{
  "num_hidden_layers": 17,
  "hidden_size": 224,
  "num_attention_heads": 7,
  "num_key_value_heads": 7,
  "head_dim": 32,
  "intermediate_size": 576,
  "vocab_size": 6480,
  "hidden_act": "geglu",
  "norm": "rmsnorm",
  "norm_place": "pre",
  "norm_eps": 1e-05,
  "positions": "rope",
  "rope_theta": 19400.0,
  "rope_fraction": 1.0,
  "qk_norm": false,
  "attn_scale": 0.177,
  "bias": "qkv",
  "tie_word_embeddings": true,
  "parallel_block": false,
  "init": "uniform",
  "init_std_qkv": 0.0334,
  "init_std_o": 0.00572,
  "init_std_up": 0.0334,
  "init_std_down": 0.00572,
  "optimizer": "cautious_adamw",
  "learning_rate": 0.000839,
  "lr_mult_o": 0.807,
  "beta1": 0.9,
  "beta2": 0.99,
  "lr_head": 0.00532,
  "max_grad_norm": 1.0,
  "warmup_steps": 213,
  "schedule": "wsd",
  "decay_fraction": 0.689,
  "decay_shape": "pow",
  "final_lr_fraction": 0.1,
  "batch_tokens": [16384, 32768, 65536],
  "max_seq_len": 256,
  "doc_mask": true,
  "train_tokens": 321600000,
  "max_steps": 9923,
  "dataset": "wikipedia_en"
}
MLP neurons of a small language model. Each row is named by its layer, matrix (gate and up: input weights; down: output weights) and neuron, and shows model dimensions 0-223. Each number is 128 + 24 x the weight over its row's rms, rounded and kept within 0 to 255. Numbers have three digits each. A neuron's up and down rows have the sign that makes its largest values positive.
After each neuron's rows, "fires on" lists the tokens most often at its 100 highest values on Wikipedia text that the model never trained on.

L9.gate148:101095128139128122099132158147133137091120077141137128090139137150157156096086107127093145144107122099116121152105134161140157130113132116134150136146130122130106122149090176066141105153115105159138121173109145133117100081166160156128127148095112089082138114098176134104122124161108159131129111103134074086099140154146137115091157146128135139140130188099132107129141175126108127147086147129106081153094083109134105132119107103124132157140137157141115107113143114131131154179127134112169141150129172136136129104121132107103125131166133140130146118131115113142131089099137086118152112157144071089111118097115110134105171189109077110115145143137117156113147116147132158087115
L9.up148:092110134142113111101142158142096130118109105120113155112153140145107109154118105116092159135136099135077105112079132156077125133101119136104110134189093107083131138151080110072109138126097131111117148120122154107109135085087096142150155135114123097105140157138134098115124118142092128131151118106086107136108109099162123089097155132187123153163084150141126142111112101121137122119099134105149106111104104123090148146152127108097083136089129136133144158131133134168110109150107138097141144157106145140145118106111130090136093137110113125140147133158089123159111137112143097101156090115180096144124154099162132101138079128124116142155144126129119125195066078119128119110122
L9.down148:141154153113138145145114094132114143159106135114119104124077150096099155181144092125104162126152139139128129164125129150124127139138142123142128149114103108113081122155095157109136112107135135122102120146162172124106147145157137128121136177128109181110181170119095121141138148127102156143119118115141098157116132122159117150140172165129155165128169094104102137111169133129118136098170173184098109162137142111109137149169145108109136160131144142110125161103111173119107126151171140116146171108139157099124123166129164144116116192101118100107119169151155131095147117147117083141133121149148153131147153103170122155108143147163111168132112159103137137104140115124144201146139
fires on: "made ", "took ", "take ", "taken ", "takes "

L11.gate148:108108120115141125116146124142149129087137112121106140125149091159174111138122096101096121117087125141126126102110138119058143129120148111155116079100134132133107141133153139143156136142120080139160142115115146143078088126154118143118140111141096127137116148117109127173126108100173093149124093112121116125127141061136149141128120097122108118139129131115134145130130124119116096119106119116085139121110113129094159123152082099072143150170135083144081186138129107175162122161129138170149129127100142125177163106140156120139186111145186111148151155146149131128127106105194151110139118160083154130089156153137136149120138141100141087121101129106129148166124093150111143090116
L11.up148:118122117108098143155147088159122152121165142123134096110119150137126104181085169158127124122107138100126131158094094097126128121137127129161132102162132106163173135149144127127132112141114164113056137119110147126137087168117104133072141151115129088134123105135117137129101106131180100146105137087112117141113149188107112148113149167151152123129142144125127134113121093122152124144118102090129151141138139122084129115149098155138151169137122101121090145154132111140099126139146149147128091091134138095178121133136143126121157142173160127150156185177094141092132084139156142148116118108154150104128123165090123171175138116107152129098105095147141106121069123131148147102167
L11.down148:142109120086158120131146123104114110112134128139105134164147135146146109119117118152139091118127089128090115128146103106162097174101170127157128092125102093110121126144127128166126102114129117119099163129113125135133098137046125098096137132118103094120115080123104135108129133115139149162137186166135139134148166152112136128130124093161105127119133118115106117153118087120124113117139142126105114149100137161139133094144167147104157127137096185120124164145146132025075127166106146143164105115152079130129125136090163135118118151104159123146113103119143118147092124094147135123121117140119135141119119103137132102173115099168168120055146162117129134145159115156100167125123
fires on: "H"

L11.gate513:097094121181112165163132104114150150117149134109133094107177126141178135145093112135109186155112150108119129103125123110157139136138132132104132151151159121198102102087079151102124126122122154157094120090120061134083088154129103098143121113121103089113113120094125135146120117126115133139129124131135147142130124140116128105107140114143128098140143115131130145092153138154165135162127170098160103145122096153104149113126136115168139139144119121122101114146172111104124148111115063109175090132117185115169128110155127124156101126109137099145172112152109114134163147090158117095138147107158132087104090154116150086093107158122096123130113100132149112114102097120121115159116
L11.up513:074166138134120097122130130152159092146094122149111115111139138123116163128094095129105093145112139116095167142103120072152120141125125133099131169143097122133097106104148123110110160147065134141137164115107135103152170141124117111091147132129169150092082127128147102111152154091103095100123112104120089121127114115145131119108150144091144131135127127171125114148110113115140095159144125130127110144121129098130128124162159095127139103106134108179162076150132109214129124156109086114140123105143116154129116097111087088132119146129158100101099112131150108112125101112144102143157141126091122194157116108122124099120142130110077106119164152164098123148133134139088095176131
L11.down513:098138159157095121158165119137152134113122139124095146139150133136125134104094132110138126140158132131146113146121093097117155146122095152091114169138128134113132091110116142109072104147118165134124128078130117182121158161089142149074143093120120116127094117138184125137131116114108106154159117126110112199150139133144131092139126114101102135136097138114118126144111091110160152168138119108119095145098108182176111097090109114148110118164089128137126098118088076136121158128135096076182165113080123138119132098167123136140078151107154136148146112187123134119142132144113119098142142145154097145118164131100159140149116175142138125126134123087138114128141090094125128159140
fires on: "| ", "- "

L12.gate166:135145116128123094121129091127118121131148157131134155162138118120153160136131052138120103137164147147102158098124130102129143150160139145066137133163144136139106120076078141141127098095096146107111114099112075107129110145108107104140130077132134104135098095114115142172094101117125148122158109127152064168119106118108115136082116122156154138110114123112151172144118090177124124148131145131112120115121129160101130100130135136108155154146173082101147126094096120109179098142083114149141085124120147154154128088139133124138096091090138093151125126141152108128142138106125121092200126101150090115137107117132133103092126139141107126154122150118107073148147141107113152110123
L12.up166:114130155122092120109137142139144107139116150134147122140169106109133137099123127151164126137109162117144092141109128110136115145121116148133116121142172094141139114076140140129106143129154051138087116100142057105114126131110092121130136094149139123130094120157170102147159108156092117119135141129120121142153141156173148109077147106089105155129115122135115142132151143145158116103121177172103152158105058153121128091072170147152104130133104136158142157161159119129101112113137137082117078145091168127132115095163144122129134127117130139138138114125116117129138126145111110135140111117127159112147130142130150057092119185126123164127122111165169122137111092092106181131097
L12.down166:141133141167152151133118093099122141104106141119125164101134143098135134136127074084137122128134154130126123163142097138117141166158134141115155116145151135113130146112081103140142134150115099153139112110144121122171084110166126141101117123111107075126141070066190113131099140117142155111160133135142096168150095167149150160152167169123154158120135180124178133124102124129091069074125088133148154116132120139125151109110104131127104147096091106152140098148173099113112172140119104123152121138126127099115105172113108128110081140134130090133119145118126119091137110104162141117166159132127139180126138139154106165127086144173109137136119090153137126153141129115105116134130
fires on: ": ", "- ", "The ", "= ", "the "

L10.gate188:133120142103157122093118094178138146130123167081114100083122095150142130106130109168105137120133131102130115136155163101146170137144130136108154111095115121123113127111125110110142140135128092106131116135191103129078081144142108100131102097173161095130091127156126130155155133112161130129110130126127127105123111148144150149108176086179101117130118141122153140139162135144122072125158085099143093091143122111090143145130119118145172190145118141113148123159124090117132111152163138126057080151137121111170162142144137134110151099136113159147120177184085113129135131107158104168099147150134158115127105166097146113130140126106118114114116122144134106114130159148122156167136
L10.up188:130109126113093106096121069129092142158110138061175155107126120132103149111127102137148161143130144100092142171137131119086134108154135116122129114169126115120150116146118132077138140159133086143115151182131126160149128155128106124132129099141123113153107116143136131150088117081114097125179104130123138131114099145131148095122169118161158141138145124111106121089147149117114135103108137150119155143109073136110136107122105108151184139127137134138109128103113120150148096150123136122117159066140123119149126138142126076149111132151116119156083168125167107160093078161162156183141147146153096116128118141119119103140154140081097085082124124150158154173127134175112144142146
L10.down188:162163116123141093091104114130131132177123127112134171118168121072121120108108159138159127097124123115117170144118130102141118137092112128148137100111121109123172166131100136091098122126155124144125188143136155140126099153079154109079115144113118129137155107118120119105124117104115143152148111114145141067123170139075113124128135151117098139140135132108099146139071138079144114152110135123131161137128130136147130109181151112110122094101127156115085121126162088127128159072127180108105098099097147114101134123094130118158133113133156141157101138105173166119093116082051137105109132169108142145142129119132120145163131122082153124092096129138126141151115090131123151143117
fires on: "F", "T", "H"

L6.gate152:121127165133136139086111100140113143133106159108155135135146134118149166100129159121125129119125152150101105144139145151097100123124138118136154113145128136150118152144115131105101149114137129125160111156116103152085151158163112169146138103111121108081102121115137131130179151175087148138102131114133113162098111124132158150149111085134112146135138155149150136155142163150129105124104146149150067148166130160091120116162102109091134167166142132167125086192110146146176126129089096208116092131123112129129120118106120130088162111135138112147111170140180133108138134127126136133143154122083097141144157152116133160137097144163090096136153186103138145113113161161110107089160
L6.up152:113125145168124105179109118115110138111111123145154084143190160110148137124208096158158115113155127191129135137132084092155101138115123122124134123121111114161077132134105139114137141122136137114160090066073140133082103096121122166143079183145106124143139162116174133106138098174126116142129146114109115125136138157137141060110138109138160111097109124129182110107121111137132127129124138119105143073128140123117132117115137144138151104116149111128124121123127166097099129139096155096137148109126113135122137134144154122139125143103151155144141114085131133093110169128165097125149142149133149091138131084116118091127101138128122142131094119145178084087139135165092114140140
L6.down152:111160121135159105172158174070159099098140128117146121126173141118165140093122122110130125116126152086140150140148073150126115136095115078083113114173113118098134111131150170180132111116134124144126118138144108081123167160177091127113106098122112137102115165143145155088110146114095105097119142162134100137148107105110111087111152124135114148158081141142131145176128137164112119114145144113124121118118171148094116140155148180119108144136117166140131167102114100129130086100104131170140146134159097123123147119131136098097113114115153143136148176160117103151125127143099151152115144126153143111143124091113121136140150191163165121129140108129146168093141136134100152116090
fires on: "°", "′", "et", "ad"

L12.gate81:177137138134122132096144153108152106126115178128184118121149117093166103137116144103148171166139136148095151119154116128088118131120070154111150086112159149124112165087124144069102109119113114130112108142107124169139078156124129133147137114101172099133146126120131131117140141108138169117151113103105107111104087150111157092115129128148143070147099154098132089124149153146127093120126138143170080142130143113145128157147103138137154175156134121106083144137138136125129155097115116183097137111101128093157161087113125124126155138162166092128151152165166114142095091176125131112162100099141109133129113100125132097099100113112137105150112119077114138141111137102121112128112
L12.up81:107181109107135149149124108147111131155153132112166126143148127073127149176117096166135171121116153135078144164158090129154141137149154132134151129117147148087129156062129143162110117107077151125122161122092162139156120133113118102102140122160141106147113093112141105146124133111128152146134176113145148105097133160147140135078122151152141090138148134150166129161115115101097103098129154135153104129151132109141128098114143131108178181145122131088108117156139168155140150136120145136153133127141148116131150098129100141112068123136119094173084132150146121138129164117061132109166126136157129148147148104121077113138113082121129134133101136104125173149139101120171141158147
L12.down81:101174149127117121164137127128126134136144134139123172150130174179088130121103112154171110102118136116160122136152162128106133120109132163088114169123116101136140133122175144119145136131150128125149135107161141099158128083093147119135143160124117137155130155127163136138175121102118153127150167107141142152136158107143142139105165121087145134141142090113100161151108110127175124133135081095108131128031102145088144159124124148139103089134129119088142097121127152175172110124121081122062119102128136098113129137111130162105119148091110154140099077163126135130152123111151125105140108169107121152158098114125112154082140166098123115110124134131121087086108121123131098147127
fires on: "| ", "m", "M"

L6.gate370:115125135159165116085134129126115094128165089132126170092137138137107097114108120109122164081135075141099150141114126153178103132123123096080148140106083128145118125147107166113132104139142168126142079175137142146136112116119097114117151141131149146117108116124121082105129108127143154160165153098140115123122112094117138148148136131151113132099172103091114149169120172163141124156111134133111136175115107137127141128138136073132106125152110153112146152161123101128155103148119107134149095094138189138142147163111168153127128147117169114124155108130108142111176132142124122105151118148164096124120145136134113128073161137100193155122156165128190169128148176131104140119141
L6.up370:149086121130095153088116135104132129178159166092093107114116146140145107149110070129132135110093119125165139142102162101074142112123104086161130098125130129154120117121125173098125107146158123144136117125129156095148122102131130080126151123151127141123110107112124146118098148108117136143144158171165120180105150155125119155152161124100152112087129150099130136118145115104138130155129115117112166143161112079161072129158113143120119117103129130176104143087092125175164098113116161146126123126130126117132146124118111160106106124147110141143174128192147143139163141117161135090121093121162116135142153124137107190142164110129123123171123157102132175138113116197126110145146
L6.down370:131158132136099100111078112148133126110131051116118111132141149131154151095149134150126175113093131169072140124122095123087171154169107140115122132106100117149124109082111122122119171123128127137131143099097106072126187147131120132117093165157114122100125125133124119115133094113139139152111113136088148094148114136137130105116125133134080114126185135124104144142155112196124099139161113098109100143075135104151141150104139144148098103126124118086153120176125142091162139122110124137108105117148167117125110120142116140081104120117097109141171128122138116134148113171148144135124080093162119132164122126169172099122136096151120136095103095157126133134092087104138134098132
fires on: "af", "ef", "if", "of", "suf", "occup"

L9.gate428:142136171112142121114152166094153151178127123104145155089118133095139154126121139161122118133132147112182142143133113092205132125132126123150100113132135143137151109115079187152134153131102169148139144119149141093128119128116144126107145136109120100145154133102131109114097101100142161126115174136139132123151087164111137092155104132134142110102151117090145118157092134115140120100118134136148097132124104132138084139140114090141147107180123106143108094143152106150118127117094131130072105091101162113202107117137143102086149129103156148115109142144096159143183121122164144125118122147111111139138075085137140130089129099135154064161141091144132098149084118138133135121114
L9.up428:111142079095140127070144178137153138168102176120122156121091109092154127129165137076145128160114120081184121154114138130154116150139154107128088115125147118131148096154114139166137170125129117117142137112130131103148102092131163148154115141089126099134126122148094125063131114104129150096145182114136143099149117164114105150121135141101155128126135117103158135135134122142112131117150157081113082100104110132156129096108122100170129110132093122100121104117136108131148137122105108141123128124130151164177127092134167083150157088134100114126171117142113149101137094133143147170116106106114099125062140155148129151086117108099134091140122101144144098151112129111143149102082
L9.down428:136109154148109130164133148129145117147107109149123156153083140073114138153124136144204130107133129122156128113139142107114156136125152140104106142103125071149165130153138146113123114130125156103141207129124127139132136139008146121116146093141128143147101134125112136130077095152096164125158159106142144133159108132129113132141114138121142111100126117118144132166098134101116107097156098135130152122179143116103122123107101130125123120131089121172140111145125121142099158124117136131121153107146124117042142149142130100113154157082098094145110134122131152146115110168103109186095132115121110130095158150142150132114063109140134138108132127110146115172131142123134110116157
fires on: "Q", "Sch", "q", "Bang", "Th", "Sy"